MLP neurons of a small language model. Each row is named by its layer, matrix (down: output weights) and neuron, and shows model dimensions 128-255. Each number is 128 + 32 x the weight over its row's rms, rounded and kept within 0 to 255. Numbers have three digits each.
A block is one neuron, or neurons of one layer that tend to fire together. After each block is what it responds to, as a language model described it from the Wikipedia text at the highest values.

L5.down931:121103166139099147128153127144149118125082153096100087084176161114120135176108138173093110071088031182134103128153151157119113168092055095100056186159123147081082192134151136186138108122193109099159132120112141133101128082109120130176137143110120044152123111070150097131122114115159156157183174162173157125090110144101076126162145184138129166080127132044124114130050079159104130128106
Description: Final word pieces that complete a verb split into several tokens, such as hel-p, depict-ing, convin-ce, establ-ish, often followed by an object.

L9.down11:134138127099117158085114123127144098125094142162098034196143117136131141152097127126126107150132085094129169091120176123178113151177103117132121152132139066090157152117194102151129102101148170151081122164084147133067120177159114120164127069098136150094125114129185114138151102028062108130103170161202127188154064154133127166126146141118107043188146117109145080124119116132135110157149
L9.down13:225126141141180192091096158125123120092176072135148160130105067132128155106120114123124190142152131152141080093130127136171132094091122169150161131064156141184145128109156161124155129152108114152083134110115192132150161063144107156137153084151086118153128068079126221064122124165185115159127157127122155131119174105120127120099171138116107183103132135061085123172146110133107116134126
L9.down84:152133096104093127113150091127110176192116070175114108170123085114126123103151089131168131138125124091147149143143136123082147143084183034176128143125082111148073104121186115176133094123144149123149114139153133168176095145157154183139145196126132165099094170143137115117139136160119080144154097095163111162130149043138145061137121168117174111094078097135120121131136133130098192121167
L9.down167:139149129086177115154130143086154095160045125150140088138128125040164130131108098101158093099149161122124182102121135117077114111088099115121112139141112151111139126180105170105111165098153128115182110179169092120130096100121086116108142123120197135087126130186132056167106182112127187091172135111112154098145143179164100100140153115124130144060101136147194161149116147103116204165072
L9.down183:113124126082093158100166123227131102139079091108079125156118074175072154115151115134123104162102152124152099112110098150104112085085107124143187165115084119116114125098092152129124049157131138143157139115075060105098115118151144139172136097146159108097133055155125147098129140151114160098144217148117125099115130130098138078146148142163166151070068172181181153157131190095135150171166
L9.down191:205146115097094102139164112140120114154114086107152143132104198141169162139153124090148092146151156189123106199115124169130121073147096121132111131093122125130098116139050154143105132131162118137194149181155106091173150115164128149163184132146129141072097089128147119134162090177157120053132144161064151186112150160148129114101117106168094159152131152122091155097087138162113123148127
L9.down262:169171144165142136100138152139162114115109079109169158137097131145152167060127079152155085132120159109102138109184123086165139167133095103100094188172162138132175171145119118110123118118158093090093110118115132171125122058073086157125121150163122111100134116124081082175149168176168085130096136163062128123085139134175070175128112136130173134151134199083140101151107132161067138088090
L9.down273:108176132156092082183164132140154095177097118178056125163082135090096120094170120095134131128114151136094156132097171189151115079097148056076164149119125100095140123054092174116149199142112136127152115106100146096159156114194112085121154188180113166178159134106074120110079177121099129057088149109137168192161147060140120130148129132094180141137116148167064120099104124111108176147111
L9.down363:192131166137139132168089110073144098196173115114183120080125129129121126119134096141105149134169075136191144098150001144107112162138129146145146133147131131120123127157114131183075110197068138145154169136140094094169154169133139163171099158172164151119169116141124111080144121185107137097156100146121105144121107128126140168143122130079066100119069087187130138176141171136118156162146
L9.down431:120109132085150138136088115116148112083162131160136152176084102140167122115174090089121103128137074139069138138095144159076133123083070107148130069076120116132111078116169114107104212179065112143066120119135090107132149149121121164143145131145127165137132145092140183153126122081116102077130076170124088133078136128112104144072126118147130137133114091131122086155155065174196114175078
L9.down575:206189097100080179136109155143117111157113056117111119140059138142176099088101125122103117149061121134149120108177092113169134127123157058129145171116106133140088140062091133125120157194096135102111146111157114043083080142182162168140080177108061126094091104195195083101126099108165097086077146171118118146114100113128137083084115157129125102119096127137125133103128153126105134172131
L9.down693:128203093179162124131157146144152121161099148131118142126162152157140039167135131146120179107136139123089154145138121137120125052118094118146143133153151106132148132165137122134147131107103128117093059185080097125129133138146136104127141078180133155098065128166132112138142146118164170174107192048130126155132088144139236106112099158124138068141151071176093152142096151127082047093096
L9.down700:121106150124113145133065099151102159131121132089129147099125100131132119097145136158128148140162142116130201152062134117083139152131131193070113167107161109156074152131127122121115098146157130111139134134136164186109204125154115142167146200179094128105125099153168138143164132114080207113088178088128169139246150139125130116169100174028171135143142144082129113143181110145173178114049
L9.down745:080133155123121096126160162131086090125172172046106177152102117100122092150159108093148118077129118059161127165175151113103143143080129104148152152134160109082089064085148201145076161105122133059102125135125136171123103138136166090159105140134125124146127168115127107084133094106092131097147130125158080145070145137134127168124136119086130089123155112138136156146103129117090127163195
L9.down799:161122115122145117145165142143157101117129109146113080170127062133102132117142102126139101089161109173106108134149137109150136114080125107138146169138103112110109110066202142045096126085174119120087125148186109036146089151119146087075117114136108106113131089218124084083102174141129142110098114125147110196146131138120178128098112151179149178077109090094104074088133156095149165090131
L9.down888:165140105148111133139111166093217086127141051090143101148071176145151149123177138118129143164142144136156150155128136151107100137137186132167169146116120105141159082171122102099134142140136164026077153082183159103188106119088125078157128155187133140102142115076179137078133126232145110105145144146114136165155071125152082131077127117065099162155161160178071154135086092103185134123120
Description: Middle pieces of common verbs split into subword tokens, usually just before an -ed ending, like dec-id-ed, inv-it-ed, comple-t-ed, b-or-n.

L3.down178:195110130133132150163159095078130114118168150201097111126134162128084091094114130203158148100055116146172110207186100159159100131141099129132126103201134152114086132102134094110127111129100135149142142075179123153150119135101150140155150090142095102106129134123105135096082170070157110114098184148148140135112111139161157133115178114092102062138075062144135075086166160127166084116112
L3.down250:137199106134112121033099104142092120113126135125096130154147178092164184202091122094104103098125121110149096111133123163145136163066125157127114170124112112072101108134111129126082114146117118202141168145138125220115052138116073154158120122148133103176130122168099109110135193125089187135148160119134148134091136127133132170136173117106090140111100170137112152143082113147132213168124
L3.down708:153147154046149118147140105097188170131154088169171184111214156175184124105141080115107137159142114150139117097136141081105104137111077127086138078123141154156085134129169125109106107116124124126162151120094118160157106116108119079108106153120130080140096096103205116128133145118158102107068113178122160153156145189159115148129088116096142191118120145161112123086141114171183120112056
L3.down906:139144150109111084161104114144107108082108105142176096108166138138140138139096142182102084134171155104140126171068078133132187137092169125145157123135128160131136179131130162163117048117155128136123165110169105173117176081188162151180149138104132113123105116121159157152073135126132108124155160099117099157150118142153174154144200086147141060115082059086175109113172148173145194097119
Description: Word-piece tokens inside a word split into several pieces, strongest on the y of emplo-y-ed or deplo-y-ed, also includ-ed, ag-ain, Republ-ic-an.

L9.down65:135139106055133107140133151158111125110118144155125063109097139093166119124080129095164126135117141128105122126110157142107142138069117119148086134152066119116136133111168123159124150146151154129133130175149159163150050117091113156133196125130122028210182139113112101120112197121127119117149153110115148096168150157143123179121142112133167135139104093098115107098083131143152087154137
L9.down94:113149146198143149124082132155143157093111129132041166101167125154087127143157175174076189150174097227138139120122185147160136087169158100128202109160164110174097149124071089141089145119119115203096109112128117086130129100091142159152161137120191100148148085122197103067136089110141124146173137128092110110127133098132170126146148104145163182132145119181173131112170093123120129103086
L9.down161:145122191155153063124080142170120141124141178078183061114182104132123072135108140147110079077090078159149117122136166096161140196167113119159102085081147181085065131133161121123117072158125086088185169094129135150075145105101151137153064129078132109099104136159157128102146073183195154083101088125124168156084132130145149108160114103152170145094145109074091105084126170199142169156097
L9.down181:178081137145163115118138159166085101115161108091104171167109142067151153116192110085126147123125160143151107124139138098119147125114090157126167161170136125114144114146186187140069117081118139136131172114130100172121143146181093161110174129079123096143131078147128131109166170113173175139098156090138156130138200136107142093216107146078098080171077129153082206106155151189129149062183
L9.down242:128167159113104138117161165144144123160148182175136109119129181150172144157118129159231124145182154087129164119082159159126081159074154090098154093185135124110177150134149164071152150183126118108131052067093183143121138160099095111127163118110133076145078143140124175098137184152120129136165143131119144094126081098135170126145139143100156127174145111168098101130139188109126113121139
L9.down253:108128123150154100070126161125070107097120127105115101106170115076104119113135099141212128060152132119091214120142154114191040161086112154092088192156065164120157151154130134132162050097113122141134129185152105113102197138171144124166166072166162104088125167144128116109090132103091151092172181130129099147147095109129130150102107084103155146161171117087154156131141155161082085171127
L9.down271:153142138142150105167157104182136110126132151174175113127103104087148122182096139148083159114144137122162162160161111174158101142157131091189138137182169137114074126146168157113121125115153099140109109146105127048114124111160134112112121130089150084125121191156107140128163095171216190173116166123129176119125113174142119153103124087158099130126117075134164158150101104109121134105113
L9.down307:079183142092099191131133167115082126074139122121167162144167152152091154104152131131082179136133131123175130143133088106114142146133113145091077152087190114176125157181153107191166132079073138117163111095107141184145141135165154107110119157152106121162136156068120097120148136127147153060143200085070132159121139118116116114150143125150160151121081078095049101126132146092089144066104
L9.down372:092178136106120135101158082148068170122129133130154139141129197101173107096126113146140139069120122126128115163110096028143123180140140106140090178097151156079124071110167121177146112084161151097137148100142102114077122110139115163108123148123117152120126112179141039160078132171083106108089165139179121112177118169162102119170157086118145118083135088103137127087106121094089138131147
L9.down574:144157108140080162107146133148174108193077097125126069090159124133153149154133163079130119084144103190098182111106119162140119113139190152071079146119104106178176130124124096087096111105125064168127107139143149120151138145081135141073108110066129129113129107129123084124132127156160129141118154150127123171135158094127101149154097098098139088122206130120113163109104120099150151186132
L9.down647:108118132141125151149141155150146178143126104155180141134152121150129145146091068100080087148140094103181150124143170110132113175100195133037198166104228144168174095077118143112133179154146106068144134090152108132151124102153194083117114099190152123102113110114152133133147141139130127127127111098130163079039099154185170091112166146073120134104128099132123139168151151062126163111184
L9.down695:100116125108160181153146092151127187175086118145161109133184118179138084123141145166123131104121150133123168166142155142129162206107131100074101192063178101143123147099177195178107094153150142079152114111145194118081089210190181118120079117186096131178125151103115175107089154150106113120113107100127129186137135092122119070148105143107134068188102148112150159231151122166176108133119
L9.down834:134147124106159126115130117127142067068147157110159104126162160068148132087116104114167123081155137203123106130191106145116152157164083144190123108116114087071148110167173119153130079102136122203123091090092104127159149138161104073190092137123114100121106175105139141115145150078133169092099092119090118135091137140122125113103109083172133118160139132167049163121127106148081096119051
L9.down895:154165106141152114166088184069105088107126100134163142102151095120135148151091108198175115100180101086089153088112132142156164121110122133149071147080121151189149074108112079109107114140049167079115149186113120154098070121083090068153093185106087190124139185132139096150126113120162127114147118114170140132061054113162143147090144103140113106177103142065130169154159123096134089119094
L9.down979:128123189126123117131093138116173143125173129101096140175121163163154137123129035116112140145227150140128127132128120111088097124170120199152169123143166073101138154056143068128163105130160104137129152046134132127112162072176140059116108111111171223142114165151120134115120126173189054135100130079139175150141156104139086097169105140106142192136130106139156166155136175149157120111193
L9.down985:110165152177110116112103064082154105147107124141174140133194115128111092134076157087105038137176138121119092125122152092128131097085108147134187129118106083153068162102119106149132109148131128175165124187172185173100141103172071162136143148101126126179118099143095097131130106133159110110113108111147193142153147147125154154110090109067118055141086131083085161154128117182149048098128
Description: Non-initial word pieces that finish or continue a verb stem, mostly after "to" or a modal or subject, e.g. jo-in, h-av-e, arr-iv-ed, sle-ep.

L5.down429:176111093117047122130141104142164154115135142170047119124129135135188132108107104159117071140169073126112148187126168122150132121079093145144124112079176120064105101185204148131124149130134166118136095108142107126091110157197140126140129160121131121173111148111099111158112131142201158052160061136137091137087187119137112123150072134136119153102173139064102060117120082201083179127083
Description: Interior word-piece fragments of split multi-token verbs and nouns, just before suffixes like -ed or -ing, as in att-end-ance, distri-b-uted, determ-in-ed.

L3.down38:153111095160149160133134109154082141197114099099175151110116177154163121149105093072129098125218090122093122078099127092098045134144121195137125140135063103173130127079175105134078124125055152130125104102135120163146143116163085191105162106130120114135174144124115146148129118139183140125115121161087134134180102110143098167119123119168161110148129070091135110135122079146126106083056
L3.down514:164157093120097102157134063150157127160107142187074154165132141194143131107110149139111147141141101119112137156119111084115152089148112113132132092116126100116149088141127152144138080123144125154058141109119141151182194078161118125168101158142101072115170103139172121099096154092180111132162111133152128097138073112160128094098206130108123158156120111063156140112096103118153117114196
L3.down648:146148154119104146125127139128143113135154127178135142132100148115177137176097082137154135129135132143112069178143128185142155190139144135117203156153145156155162123099155086085133214106171118078154082128128102097119127092126133100135110106130132117105125102150120071102174109084084162086108114120178129082087132100100159070086149133114160080154120119185150128124150103215135087166132
L3.down870:142117114155093107180163141145117130151157142130121084102121132164169101139100138085126143095206133173146171109119186152157140167153090127135150067170120117159108193113155129076070171074089130142187109135208146120170170151124083138137127078149117131062126106112073081146160111126130104163118154087182111185117109115173064157088182069124169176147098074137127125138134140125129126148091
Description: Fires on short subword pieces in the middle of a split word, mostly the "l" in pub-l-ication/publish, also v in previous and serving, us in music, in in appointed.